{
  "n_kv_head": 4,
  "activation": "geglu",
  "rope_fraction": 1.0,
  "tie_embeddings": false,
  "init_std_o": 0.0,
  "init_std_down": 0.0,
  "lr_mult_up": 0.792,
  "beta2": 0.95,
  "schedule": "wsd",
  "seq_len": 2048,
  "steps": 7105
}
MLP neurons of a small language model. Each row is named by its layer, matrix (gate and up: input weights) and neuron, and shows model dimensions 48-111. Each number is 128 + 24 x the weight over its row's rms, rounded and kept within 0 to 255. A neuron's up and down rows have the sign that makes its largest values positive.
A block is one neuron, or neurons of one layer that tend to fire together. After each block is what it responds to, as a language model described it from the Wikipedia text at the highest values.

L13.gate165 [129 155 147 113 148 146 109 106 115 123 153 101 124 147 139 193 111 149 121 120 133 178 155 121 128 125 102 127 129 113 112 160 139 128 111 119 107 122 117 164 138  82 110 114 175 105  86  77 133 108 154 128  99 107 120 125  94 119 137 115 171 111 135 117]
L13.up165 [124 136  97 122 118 134 116 134 141 175 118 173 144  96 132  94 100 155 122 130 132 115 120 183 177 131 155 145 104 139 122 114 111 156 111  93 199 162 128 128 130 121 162 120 125 152 127 149 158 208 115 154 118 145 111 124 158  75 133 132  99 164 145 167]
L13.gate284 [112 153 125  74 120  77 160 131 104 196 158 138 118 114 142 165 108 140 120  70  85 115 139 150 114 174  86 129 100 114  68  96 123 138 147 143 174 172 118 112 106 107 102  95 120  88 121  98  66 144  99 178 147 139 162 120 102  88 144 123 163 112  75 117]
L13.up284 [115 122 165 131 112 133 130 169 134 163 142 141 142 110 163 132 125 138 128 127 170 132 112 144 112 132 132 139 161 182 142 153  75 134 136 155 105 131  83 139 139  86 125 116 175 130 112 125 185 123 164 150 112 126 133 116  98 139 147 152 110 134 140 103]
L13.gate299 [124 156 152 136 105 156 158 143  93 164  88 115 115 149 130 122 100  72 129 139 120 131 161 152 153 155 168 138 131 159 116 149 109  69  76 108 125 144 130 120 101 114 145 132 136 125  76 133 129 126 119 103  98 126 113 142 115 137 151 160 143 148 118 154]
L13.up299 [109 130 151 130 122 143 156 166  87 135 156 187 154 147 122 142 108 128 141 131 100 121 134  85 130 182 201 132  97 130 139 134 142 141 146 142 113 121 100 148 134  61 117 153 125 124 108 145 154 156 111 162 145 134 140  75 101 161  87 115 123 125 118 124]
L13.gate414 [ 79 121 163 106 107  97 161 129 136 154 155 117 110 149 150 142 151 154 126 116 164 148 139 121 152 136 114 152 115 126 161 105  97 102 119 122  88 133 119 164 111  92 139 133 141 124 117 120 136 130 107 129 125 127 114  79 150 152 103 118  93 140 109 111]
L13.up414 [128 115 119 141 143 122 126 121 140 142 161 125 168  74 126 127 138 151 137 131 106 161 128 118 150 125 152 126 133 143 152 126 112 187 162 124 134 100 162 136 120 130 102 142 103 120 108  93 187 144  96 135 140 127 142 164 103 116 132 144 138 135 134 120]
L13.gate449 [142  90 133 124 114 107 176 154 142 143 169 139 106 152 132 160  73 127 152 129 103 145 120 126 132 119 163 112 103 137  82 142 137 144 140  96 128 134  91 133 124  90  81 148 122  83 138 136 108 151 122 142 163 160 133 123 117 118 149 140 146 140 115 121]
L13.up449 [123 156 156  92  89 104 168 122 132 132 163  97 132  91 133 123 129 119 123 152 120 128 134 150 174 106 138 127 107 173  81 163 111  89 144 110 123  78  82 142 108 118 111 125 135 105 139 152 152 169 147 115 116 146 122  94  75 107 114  88 175 131 114  84]
L13.gate668 [144 141 112 135 164 123 156 104 109 129 157 146 144 148 154 141 109  80 106 117 109 120 133  82 129 136 157 144 115 102 144 136 146 140 174 156 118 119 136 156 107 109 161  89 130  79 117 149 148  95 126 113 121  78 159 103 107 150 159 102 162 120  86  98]
L13.up668 [143 134 118 126 135 127 125 152  85 126 149 142 122 188 126 125 110  77 126 147 155 163 155 111 127 173 131 171  77 120 142  61 131 131 134 152 146 107 128 156 138 139 109 125 149 125 101 137 163  78 116 112 122 131 149 106 116 145 129 135 141 125  89 129]
L13.gate751 [129 127 123 107 163 114 159  97  98 154 175 142  76 175 162 153 133 122 113 124 153 126 156 122 121 171 103 115 113 147 152  99 111 122 129 138 150 132 133 120 105 151 129  70 114 126 183 117 113  81 118 156 137 148 128 144 103 136 133 166 172 154 109 146]
L13.up751 [119 161  90  98 138 127 125 129 100 102 126 147 136 132 131 118 115  81 165 133 141 139 108 147 164 131 158 128 128 151  92 117 125 120 117 132 107 120 135 150 148 162 122 140 148 111 122 124 166 127 117 157 117 105 149 107  81 143 131 152 182 149 116 146]
L13.gate1233 [127 158 156  82  77  92 132  99 151  92 146 146 131 143 169 156  71 117 120 132 128 122 105  94 152 124 112 146 131  95 138 103 173 169 102 126 140 135 140 104 129 138 114  87 130 158 130 139 118 162 135 117 154 158 148 112 157 102 144 100 127 151 109 138]
L13.up1233 [120 154 139 184 150 132 103 180 174  92  84 115 109  92 115  85 128 117 122 115 109 131 138  81 133 128 119 122 149 144 109 146 157 122 136 146 112 163 140 144  86  62 147 131 120 117 121 109 111 139 131 139 110  88 134 141  81  81 118  99 132 102 137 138]
Responds to: Tokens in sports career and honors text where an award, title or event follows, such as named in "was named the", years like 2001 in "won the 2001–02", and 2× in highlight lists.

L2.gate114 [148 116 106  91 135 112 144 134  93 141 132 132 112  85 139 140 117 147 176 124  91 107 153 119 119 102 120 140 171 136 125  71 129 115 125 115 181 110 161  81  79  87 133 120 132 134 161 184 113  85 104 138 132 133 135 106 126 122  91 129 136 116 125 122]
L2.up114 [134 109 122 152 148 132 129 164 149 157  81 130 120  82 130 140 163 140 115 126 127 142 108 108 109 161 124 141 130 105 110 116 152 145 119 136 158  97 121 107  98 135  83 143  94 136 120 154 164  73 127 128 137 132 135 116 128  90 116 104 136 148 125 128]
L2.gate241 [123  72 147  81  87 102 118 142 154 170 121 176  94 110 129 162 141 100 121 134  92 105 192 122 109 152  98 133 157  86 137 138 125 142 179 163 139 110 123 129 137 163 103 120 109 123 150 115 102 108 111 122 148 110 106  78 151 187 183 119 140 159 149 109]
L2.up241 [129 124 128 115 128 121 117 146 112 163 137 154 136  91 115 141 152 145 112 163  92  89 120 101 126 156 117 119 140  79 148 153 102 127 141 118 118  96 104  97 127 182  84 136  68 119 102 125 106 129 116 136 145 150 122 129 160 110 135 140 154 185 137 109]
L2.gate288 [140 150 103 131 143 134 111 113  78 144 148 170 111 127 139 110 171 123 156 117 166 185 118 127 125 168 146 122 114 120 124 123  90 124 148 107 111 115 144 140 134 150 116  86  85 112  81 129 118  94 107 109 146  90 131 121 126 163 123 161 121 132 155 146]
L2.up288 [189 130 150 109 110 119 123 124 117 144 136 141 131 101 115 147 116 135 134 127 115 155 129 108 127 100  95 116 119 112 148 123 152 109 110 158 142 106 117 159 140 154 126 112 154 122 112 121 112 151 104 123 120 100  92 152 152 147  88 147 134 164 126 126]
L2.gate294 [162 144 136 131 147 166 119 126 122 112 155 136 141  91 143 125 176 160 141 143  86 123 112 146 152 113 155 176 145 109 128 135 123 146 141  94 157 101 165 115 140 151 128 107 111 138 108 106 150  94 113 108 147 183 119 129 144 128 103 128 171 144 140  97]
L2.up294 [114 125 174 133 127 156 141 134  95 135 137 139 108 114 105 188 144 142 163 122 128  75 165 140 146 139 151 166 157 109 118 152 144 163 141 100 140 101 152  98 119 156 145 151 112 146 121 103 134 121 160 133 123 102 123  90 105 180  97 102 178 138 150 123]
L2.gate586 [149 144 104 156 135 129 101 125 132 117 162 115 117 107 178 127 114 125 107 147 122 125 125 131 115 140 134 111 119 131 110 149 125 193 161 115 131 139 199 127 113 142 128  80  80 116 115 159 177 110 113 174  91 103 118 113 106 162 128  72 119 146 116 138]
L2.up586 [147 120 150 146 135 129 118 146 118 120 119 130 145  94 116 132 151 113 110 109 152  96 186 164 147 149 161 117  94 155 136 174 130 149 119 124 152 143 125 187 120 158 172 140 143 101 121  91 153 116 158 122 104 160 123 118 113  97 106 102 154 180 145 136]
L2.gate879 [ 96 127 118 169 139 110 141 150 108 147 142  87 132 126 175 145 156 137 112 112 117 144 182 113 150 122 157 103 163 148 111 164 177 100 115 167 149 121 153 112 111 122 102 101 102  96 111 163 167  87 167 123 148 147 110 134  78 153 140 145 148 134 161 135]
L2.up879 [102 169 147 123 159 112 100 168 109 104 126 135 125 135 140 146 113 146 132 128 163 125 177 125 114 146 117 118 153 121 123 185 130 139 132 140 187 165 174 122 101  89 144 132 141 106 134 118  98 106 135 119 130 130 126 144 135 182 148  86 178 171 151 135]
L2.gate972 [110 117 111 148 155 133 139 136 112  91 122 136 138 110 142 138 114 116 133 172 105 163 112 144 172 115  98 159 110 138  77 108 124 116 136 148 152 128  90 149 116 149  95 124 141  83 112 143 134 108 157 107 144 153 134 114 126 129 144 163 134 114 143 133]
L2.up972 [129 123 135 135 154 152 113 159 139 141 175  85 141 107 133 142 101 122 119 159  95 145 121  99 125 132 105 104 126 107 108 155  78  99 155 122 163 100 118 116 153 125  77 131 127  98 127 102 151  99 129 159 102 117 111 118  83 164 126 119 115 115 179 113]
L2.gate1200 [192 122 156 186 162 122 152 129 131 131 168 142 116 153 145 118 142 143 133  98 131 110 109 173 139 114 145 119 113 155 140 147 125 127 104 144 180 113 100 165 134 140 136  99 169 126 178 119 123 127 106 103 157 152 145 101  94 122 137 186 173 116 144 136]
L2.up1200 [115 105 139 132  94 141 117 117 111 133 150 143 156 155 116 129 100 131 104 105 158 128 120 130 140 144 187 143 114 129 115 117 129 135  81 144  64 129 132 118 111 149 166 136 123 150  96  97 124 141 122 132 124 122 110 130 121 114 126 150 100 114 166 108]
Responds to: Word-initial fragments, mostly "St"/"st", that begin a longer word, as in Struga, Stage and staying, plus pieces like fl(uted), Over(laps) and Const(ance).

L2.gate90 [128 196 109 112 172 126 162 149  95 139 139 172  97 111 150 126 128 142 145 124 122 146  91 161 109 125 100 130  92 146 101 132 114 153 155 137  74 134 106 205 156 118 120 103  89 133 112 157 119 160  86 149 154  91 121 143 128 141 101 120 162 131 133 135]
L2.up90 [121 101  89 142 111 126  97 163 112 136 148  84 153 157  97 138  61 112 127 142 119 129 143  93 165 108 139 107 146 161  93 137 103 138 130 143 156 104 138 132 132 132 182 156 117 130 150 134 149 163 155 141  86 105 117 116  96 119 152 132 127 116 126 138]
L2.gate238 [ 80 134 139 134 107 129 141 138 145  86 150 137 148 123 164 142 119 123  98 156 128 139 139 152 119 120 108 152 107 136 128 135 135  96 126 105  98 159 133 106 137 119 168 118 125 131 153 120 112 108 160 104 134 149 126 175 142 139  73 143 148 126 119  99]
L2.up238 [145 129 141 161 128 120 138 165 110 171 153 132 120 140 139 106 124 127 121  94 160 164  94 131 168 123 170  79 139 147 133 139 102 175  91 125 139 140  76 144 132 140 122 158 177  83 110 116 154 103 120 136 143 115 145 164  95 111  93 135 158 108 123 154]
L2.gate264 [130 156 133  88 127 105 144 121 144 149 167 179  96  91 139 151  94 147 112 140 110  79 136 119 145 101 123 133 106 126 135  89 132 134 147 166 134 138 119 120 105  91 125 106 136 132 135 125 112 144 113 184 117  81 152  99 103 129 138 151 143 136 142 120]
L2.up264 [131 176 130  96 149 128 108 127 155 141 133 149 100 109 137 139 126 193  98 131 122 108 114 169 122 124 134 124 140  93 158 130 128 147 135 168 147 126 113  96 114 124 136 119  86  93 102 114 129 138 108 187 132 118 159 100 115 127 142 112 117 150 149 130]
L2.gate279 [158 118  97 149 152 109 156  97 126 149 176  88 137 172 105 177 112 160 144 104 173  98 104 144 129 157 114 138 141 143 132  61 112 100 126 120 115 102 158  68 134 161 145 102 103 154 149 147 137 129 110  93 121 108 131 128  85 155 124 104 110 127 120  99]
L2.up279 [ 91  80  97 143 144 108 121 128 135 170 142 118 137 140 137 144 133 146  84 135 146 128 116 146 119 146 163 107 164 138 146  74 159 118 100 131 169 160 174 131 166 132 126 129 117 137 131 140 119 120 124 119 149 159 135  73  90 160 150  81 134 155 166 141]
L2.gate568 [120 161 150 111 144 118 143 158 120 131 115 126 163  71 149 156 114 167 144 168 131 172  89 144 134 137 108 131 132 129 111 138 117 154 151  78 128 137 150 128 113 154 100 140  97 166 139 150 147 117  93 147 139 147  91 146  94 139 166 111 126  99 159 129]
L2.up568 [ 98 163 138 101 113 186 124  95 122 160 136 110 112 174 143  88 103 145 114 131 121  69 126 108  87 111 172 132 121 107  96 128 151  98  89 136 120 115 155 185 149  89 158 137 117 126 124 126 145 119 104 113 114 107 129 105 115 173 134 118 119  95 144 135]
L2.gate706 [158 141 127 118 139 142 139 148 120 121 134  94 135 159 190 139 143 151 107 146 127 178  79  89 140 106 184 116 127 134 143 104 142 140 134 123 120  94 123 153 149 107 117 139 150 141 155 168 142 143  93 166 140 142 156 156 119 150 112  94 126 137 103 111]
L2.up706 [123 115 123 101 176 138 156 127  84 124  84 131 109 144 142 159 135 113 128 137 112 139 118 147 120  92 135 125 138 161 157 124 157 113 144 158 163 162 103 172 159 132 115  99 107 153 162 150 103 133 113 174 167 132 121 119 131 171 146  90 107 128  81 147]
L2.gate1237 [138 126  75 142 139 106 152 149 117 155 127 119 158 125 160 136 123 106  86 167 120 163 153 119  92 134 110 138 111 153 122 116 132 133 137 152 132 117 136 149 139 129 106  76 101 140 129 173  86  83 124 142 157 136 130 168 105 142 108 109 161 116 139 131]
L2.up1237 [129 173  99 153  49 143  86 152 169 134 109 141 180 110 156 145 142 152 111 104 147 136 108 136 144 130 113 152 122 136 156 132  92  96  84 139 139 120 132 114 101 161 128 125 111 122 153 114 122 119 136 155 115 137  93 121 165 129 184 125 125 152 135 110]
L2.gate1279 [139 129 146 112 137 128 142 156 146 147 134 128 137 116 159 146 121  91 116 178 150 115 106 122  98 100 161 143 140 127 158 124  97 109 137 159 136 149 116 123 113 112 105 110  93 155 170 152 113 115 115 148 105 118 110 104 135 125 118 110 104 137 132 134]
L2.up1279 [112 127 138 118 119 122 128 125 143 138 106 124 101 132 143 127 157 159 115 108  90  65 151 102 126 145 146 104 110 154 168 110  65 150 194 120  97 100  95 130 133 153 117 110 127 126 154 119 150 137 148 116 147  91 166 162 117 160 124  99 135 106 140 139]
Responds to: Mostly the word finishing set phrases in sports and biography text (total of, member of, prior to, due to, ahead of), plus un- prefixes and stat-table numbers.

L7.gate58 [153 117 104 105 122 126 109 121 133 157 149 141 108  90 133 125 137  86 135 139 111 115 113 103  91 128 126 122 155 120 124 111 117 125 171 130 118  93  95 110  95  88  99 158  96 110 121 138 157 108 115  91 141 127 170 146 136 132 147 107 108 121 117 137]
L7.up58 [ 93 111 139 103 165 153 117 115  82 131 124 129  86 118 150  97 143 129  78 118 107  99 160 135 110 133 108  95 125 126  83 100 123 111 140 102 186 144  80 101 136 113 119 122 132 128 109 160 142  98 112 145 125 135 101 181 108 102 141 129  98 167 157 128]
Responds to: Word pieces that finish a word begun by a short fragment, often after h or H (Home, Host, how, homme), or after a hyphen (ups-and-downs, Able); some table numbers.

L13.gate518 [112 157  94 131 123 120 167 151 138 113 131 159  79 110  82 145 115 119  91 131 106  92 157 148 171 112 114 114 138  91 109 129 149 119 125 176 135 150 101 136 125 124 157 125 120 122  95 107 115 139 143 159 130  86 144 132 120  87 102 106 120 124 109 102]
L13.up518 [111 140 161 119 142 151 134 148 106 165 133 120 119 125  96 132 118 124 105 127 100 131 106 156 183 138  98 173 131 107  85 161 157 130 118 172 138 137 155 105 133  87  93 138 123 101 139 145 110 151 124 139 162 116 151 128 143 104 136 125 134 134 145 151]
L13.gate533 [154 147 127  89 111 147 119  49  88 132 161  68 136 105 160 126 166 143 113 145 122 152 114 165 163 132 150 122 122 162  84 105 144 139 143 143 114 158  86 115 142 179  95 105 125 117  98 144 120 172 128 171  98 139 203 132 105 118 142 113  92 137 119 125]
L13.up533 [ 96 123 133 123 130 150 108 121 141  98 137  97 138 188  86 104 125 113 111 180 140 122 175 142 151 157 153 137  93 128 124 124 155 149 117 133 153 125  85 151 130 126  87 123 104 108 130  95 171 146 159 139 115  65 121 122  97 133  99 130 124  99  83 117]
L13.gate637 [114  98 129 156 101 145 175 139 120 134 140 111  75 127 142 132 119  87 139 107 163 143 166 119 129 125 155 114 107  83 125 120 139 112 128 112 122 111  95 164 149 119 142 141 167 102 117 123 121 168 102 150  86  98 127 113 120 124 103 128 114 127  58 108]
L13.up637 [126 121 127  88 145  96 106 103 159 122 149  64  94 140 118 122 168 150 135 145 125 147 145  95 124 132 111  95 176 104 132  96  91 118 115 162 142 146 155 110 116  87 152 112 139 160 127  80  86 132  75 111 132 146 109 109 144 156 137 124 136 135 130 115]
L13.gate780 [103 146 139  83 147  99 146 144  95 135  91 115 137  95 150 163  97 119  94 140 130 118 117 132 128 123 127 114 116 101 125 182 100 120 120 145 138 124 103 180 145  76 137 181 144 101 124 119 129 110  96 142 117 149 163 127 125 169 115  93 166 101 112 146]
L13.up780 [157 113 113 108 118 111 145 120  86 153 160  96 110 125 156  98 137 109 134 116  96 154 153 162 146 154 137 158 135  97 142 137 145 103 135 150 178 134  91 153 138 130 131 114 118  94 105 159 103 122 156 141 129 126 167 127 124 156 121 109 171 145 134 134]
L13.gate972 [118 125 126 125 124 119 168  89 148 150 136 177  92 181 164 128 142 120 108 154 155 117 142 161 165  97 120 107 117  98 129 147 123 103 126 141 143 116 150 121 106 142 101 152 165 103 131 110 140 164 144 164 166 112 122 146 126 137 135  80 143 184 152 176]
L13.up972 [145 130 145 120 125 158 129  99 149 140 115 154  88 127 122  85 141 127 127 112 152  99 104 178 189 127 155 110 115 121 159  91 139 124 124 135 117 138 139 112 138 148 103 167 173 123 124 146 138 140 129 151  99  94 157 120 110 148 117 102 167 175 135 161]
L13.gate1123 [ 81 112 138 139  94 130 166 137 161 158 132 193 107 127 130 135  77 124 152 124 132  89 151 185 135 113  91 133 145 158 116  94 142 138 166 148 145 109 159 124 137 149 113 125 141  92 180 146 134 122 126 109 142 116 133 112 138 148  87 132 141 149 161 107]
L13.up1123 [ 91 163 102  90 126 115 131 111  86 123 128 124  90 133  92 115 100  90 122 155 106  85 135 164  91 142 107 145 125 102 159 134 125 148 116 149 127 105 110 154  99 104 177  83 170  97  81 149 146 112  88 140 127 137 119 141 115 154 123  82 146 137 132 118]
L13.gate1226 [124  91  67 125 145 110 123 112 103 110 151 155 132 153 182 137 135 145 158 107 171 183 137 139 151 131 109 131 143 144 122 128 141 144 172 159  77 121 131 109 143 154 126 132 142 127 153 127 146 127 125  97 148 154 133 156 129 129  99 111 127 147  96 153]
L13.up1226 [112 140 134 169 160 112 113 127 131 100 129 159 121 118 154 137 147 107 103 195 124 105 122 116 130 119  91 151  96 106  80 109 118 133 144 105 164 122 145 126 132 177 143 125 167 153 114  95 144 156 137 149 125 167  98 151 101 158 146 139 150 110 133 142]
L13.gate1264 [140 126  88 130 127 127 126 133 129 157 169 126  77 109 106 136 142 163 130 104 121 164 138 158 117 128  94 121  87 151 139 122 126 103 131  96 135  98 115 130 122 156  71 115 133  89 152 136 149 120  95 124 150 121 159 138 112 174 144  85 136  98  80 117]
L13.up1264 [120 138 206 164 148 119 120 150 109 142 103 102 126 144 111 125 150 139 119 139 102 109 114 123 161  82  81 149 159 123 151 126 138 141 173 166 169 141 115 163  85 146  99 126 131  80 151 142  86 120 161 192 133 131 121 138 109 145 105 144 132 126 140 109]
Responds to: Single-letter or short first pieces of capitalized names starting a new name or term, often in tables, e.g. C(uthbert), St(range), G(lebe), F(irestone).

L7.gate672 [123  92 102 131 126 133  93  88 142 106 181 106 125 164 141 174 118 102 143 116 132 108 151  96  95 127 153 169 131 167 101 157 114 156 137 119  85 112 157 118 147  95 111 161  96  73 120 134 130 142 131  72 105 140 123 122 107 125 107 139 130 115 142 124]
L7.up672 [113 126 122 151 126 119 102 134 155 119 128 122 179 100 147 171 120 121 112 142 140 115 141 144 107 147 131 136 135  97 139 145 128 137 136 160 104 108 106 139  61 163 139 132 146 127 152  95 129 130 131 149 137 169 135 126 129 151 117 120 144 132 127 133]
Responds to: Head words of multiword prepositional or connective phrases that demand a following preposition, such as due (to), based (on), in order (to), as a result (of), compared (to).

L7.gate40 [132 184  86 108 125 133 139 171 135 161 100 135 174 122 106 114 128 150 133 124 197 183 122 111 169 113 152 137 111 122 144 111 165 139 159 117 133 149 129 195 125  94 129 111  97 133 154 125 140 117 129 141 134 152 140 128 107 182 154 130 133  86 123 142]
L7.up40 [113 119 128 151 147 127 130 147 113 123 110 154 136 139 113 135 134 126 123 108 141 135 128 122 122 120  95 123 156 132 132 135  95 172 134  98 142 125 168 162 162 114 127 146 152 114 111  89 140 111 123 148 138 150 151 175 184 164 138 107 138 139 107 155]
Responds to: Connective words that tie a clause to a cause, result or sequel, mostly after commas or "due", as in due to, leading to, after, making.

L2.gate46 [103  93 112 158 109 168  91 120 126  79 106 126 132 137 153 129  59 135  65 132 193 177 144 135 146  95 110 104 120 144 104 175  71 127 103 132 113 135 113 138 106  98 122 109  99 131 154 126 128 132 107 112 154 125 201 168 135  77 155  90 100 107 145 130]
L2.up46 [154 123 118 116 129 118 128 104 112 146 124 116 111 143 158 153  97 135  86 110 140 111 162 128  98 123 103 143 119 152 124 115 114 118 182  88 128 168 112 139 153 128 137 112 125 154 119 182  95 136 119 171 135 126 106 115 137 128 157 113 129 140  85 138]
L2.gate86 [145 139 102 121 110 125 119 121 142 119 115 134 122 128  86 163 102 127  99 133 140 115 149 111 120 113 123 142 110  88  91 109 109 188 148 103 106 122 144 120  96 113 185 117 150 126 144 121 148  90  68 116 178 129 172  88 135 120 150 134  86 160 172 103]
L2.up86 [147 126 146 177 137 171 136 112 114 146 167 172 151 105 116 143 129 156 128 140 146 128 121 118 131 136 137 119  85 126 121 155 120  91 145 113  77 126  94 137 111 101 127 112 107 119 127 127 117 137 110 133 124 146 124 117 151 114 129 134 114 138  99 141]
L2.gate109 [113 157 106 155  97 136 111 136 115 129 121 157 173 117 125 121 101 145 153  91 131 141 151 111 137 104 137 164 118 147 114 134 108 120 134 154 154 144 121 112 130 100 147 120 131 120  98 127 110 132 150 139 134 120 105 103 174 150 184 108 138 134 157 100]
L2.up109 [150 179 113 150 135 140 117 155 112 142  79  87 142 150 168 152 144 141  66 113 155 117 107 136 100 125 141 114  99 152 154 165  85 160 114 141 105 130  96 122 105  87 126 131 140 144 119  71 155 158 126 125 119 160 153 150 166 139  73 116 134 124 122 156]
L2.gate128 [118 102 117 154 172 131 138 111 129 121 134 116 149 133 183 140 115 155 122 125 160 125 102 141 156 106 142 139  99 134  96 143 105 157 162 136  91 165 102 133 103  66 128 119 156  88 155 158 101 144 144 142 139 128  72  90 118 124 106 135 129 127 115 105]
L2.up128 [158 135 124 151 139 111  95 115 117 153 167 129 120 164 153 170 130 139 127 122 131 127 124 150 157 139 126 154 121 125 108 125  85 161 143  91  86 161 154 104 144 144 154  88 173 161 134 148 110 109 130  94 140 167 104 136 186 161 152 126 168 146 135 133]
L2.gate134 [125 139 148 114 144 170 143  91 130 149 141 155 115  95 143 127 102 108 122 142 146 134 122 124 121 105 129 181 131 129 142 121 101 143 116 106 109 180 144 131 108 148 163  85 120 126 133 131 108  97 126 121  92  79  94 133 152 105 129 117 135 158  97 124]
L2.up134 [155 116 152 170 131  89 139 154 137 125 129 123 153 133 154 116 138 122 165 125 145 106 164 162 125 160 135 116 176  92 134 142 157 169 118 119 125 129  84 134 173  88 116 166 158 133 133 116 169 118 116 146 166 166  93 138 104 145 145 109 112 130 152 128]
L2.gate369 [152  88 149 153 100 131 152 132 143  80 143 128 106 115 133 164 107 132 110 126 122 108 186  84 120 151 145 128  75 103 154 128  95 169  75 140  86 141 149 114 132 109 167 143 125 101 109 114 117 108  92 107 118 134 116 108 120 134 119 126  89 126 150 123]
L2.up369 [135 135 132 120 147 123 166 120 150  75 131 141 111 113  94 148 136 124 104 127 122  97 154 137 133 162 107 118 129 125 135 114 118 125 138 125  90 115 153 142  91 100 118 123 117 122 127 165  96 144 106 136 144 109 124  79 162 144 149 114 150 153 105  86]
L2.gate1020 [150 117 114 159 102  93 166 150 115  99 155 138 123 135 140 145 133  96 139 123 130 150 119 118  96  96 127 141 120 139  94  99  97 114 140  90 157  89 135 147 114 123 118 137 123 123 114 129 128 147 106 100 102 106 150  85 106 143 116 147 143 127 115 139]
L2.up1020 [154 128 108 106 161 120 125 102 121 132 139 153 140 124 163 104 150 137  96  98 131 135 161 112 111 151 147 124 122  94 142 122 121 146 188 116  96 138 109 104 151 105 127 107 130 133 110 112 138  77 105  92 158 152 156 124 178 110 123 111 147  88  84 139]
L2.gate1247 [ 75 112 107  90  83 184 160 124 141  92 143 148 117 142 115 132 144 142 123 157  89 131 144 125 144 100 141 103 115 102 112 135 120 117 104 138 138 104 151 121 141  96 114 105 121  98 120 159 141  90 134 141 133 132 116 118 136 125 156 105 145 136 104 156]
L2.up1247 [ 99 139  98 113 152 148 120 180 108 110 150 130 136  94  98 131 110 113 128 158 145 129 121 150 124 124  92 136 102 167 112 130  89 117 138 115  91  98 127  92  94 106 186 113 169 159 117  91 112 147 123 117 138 118 124 105 130 100 143 146  96 134 161 112]
Responds to: Connective words that open a new sentence or clause and link it to prior text, such as According (to), Due (to), During, However, although, because, followed (by).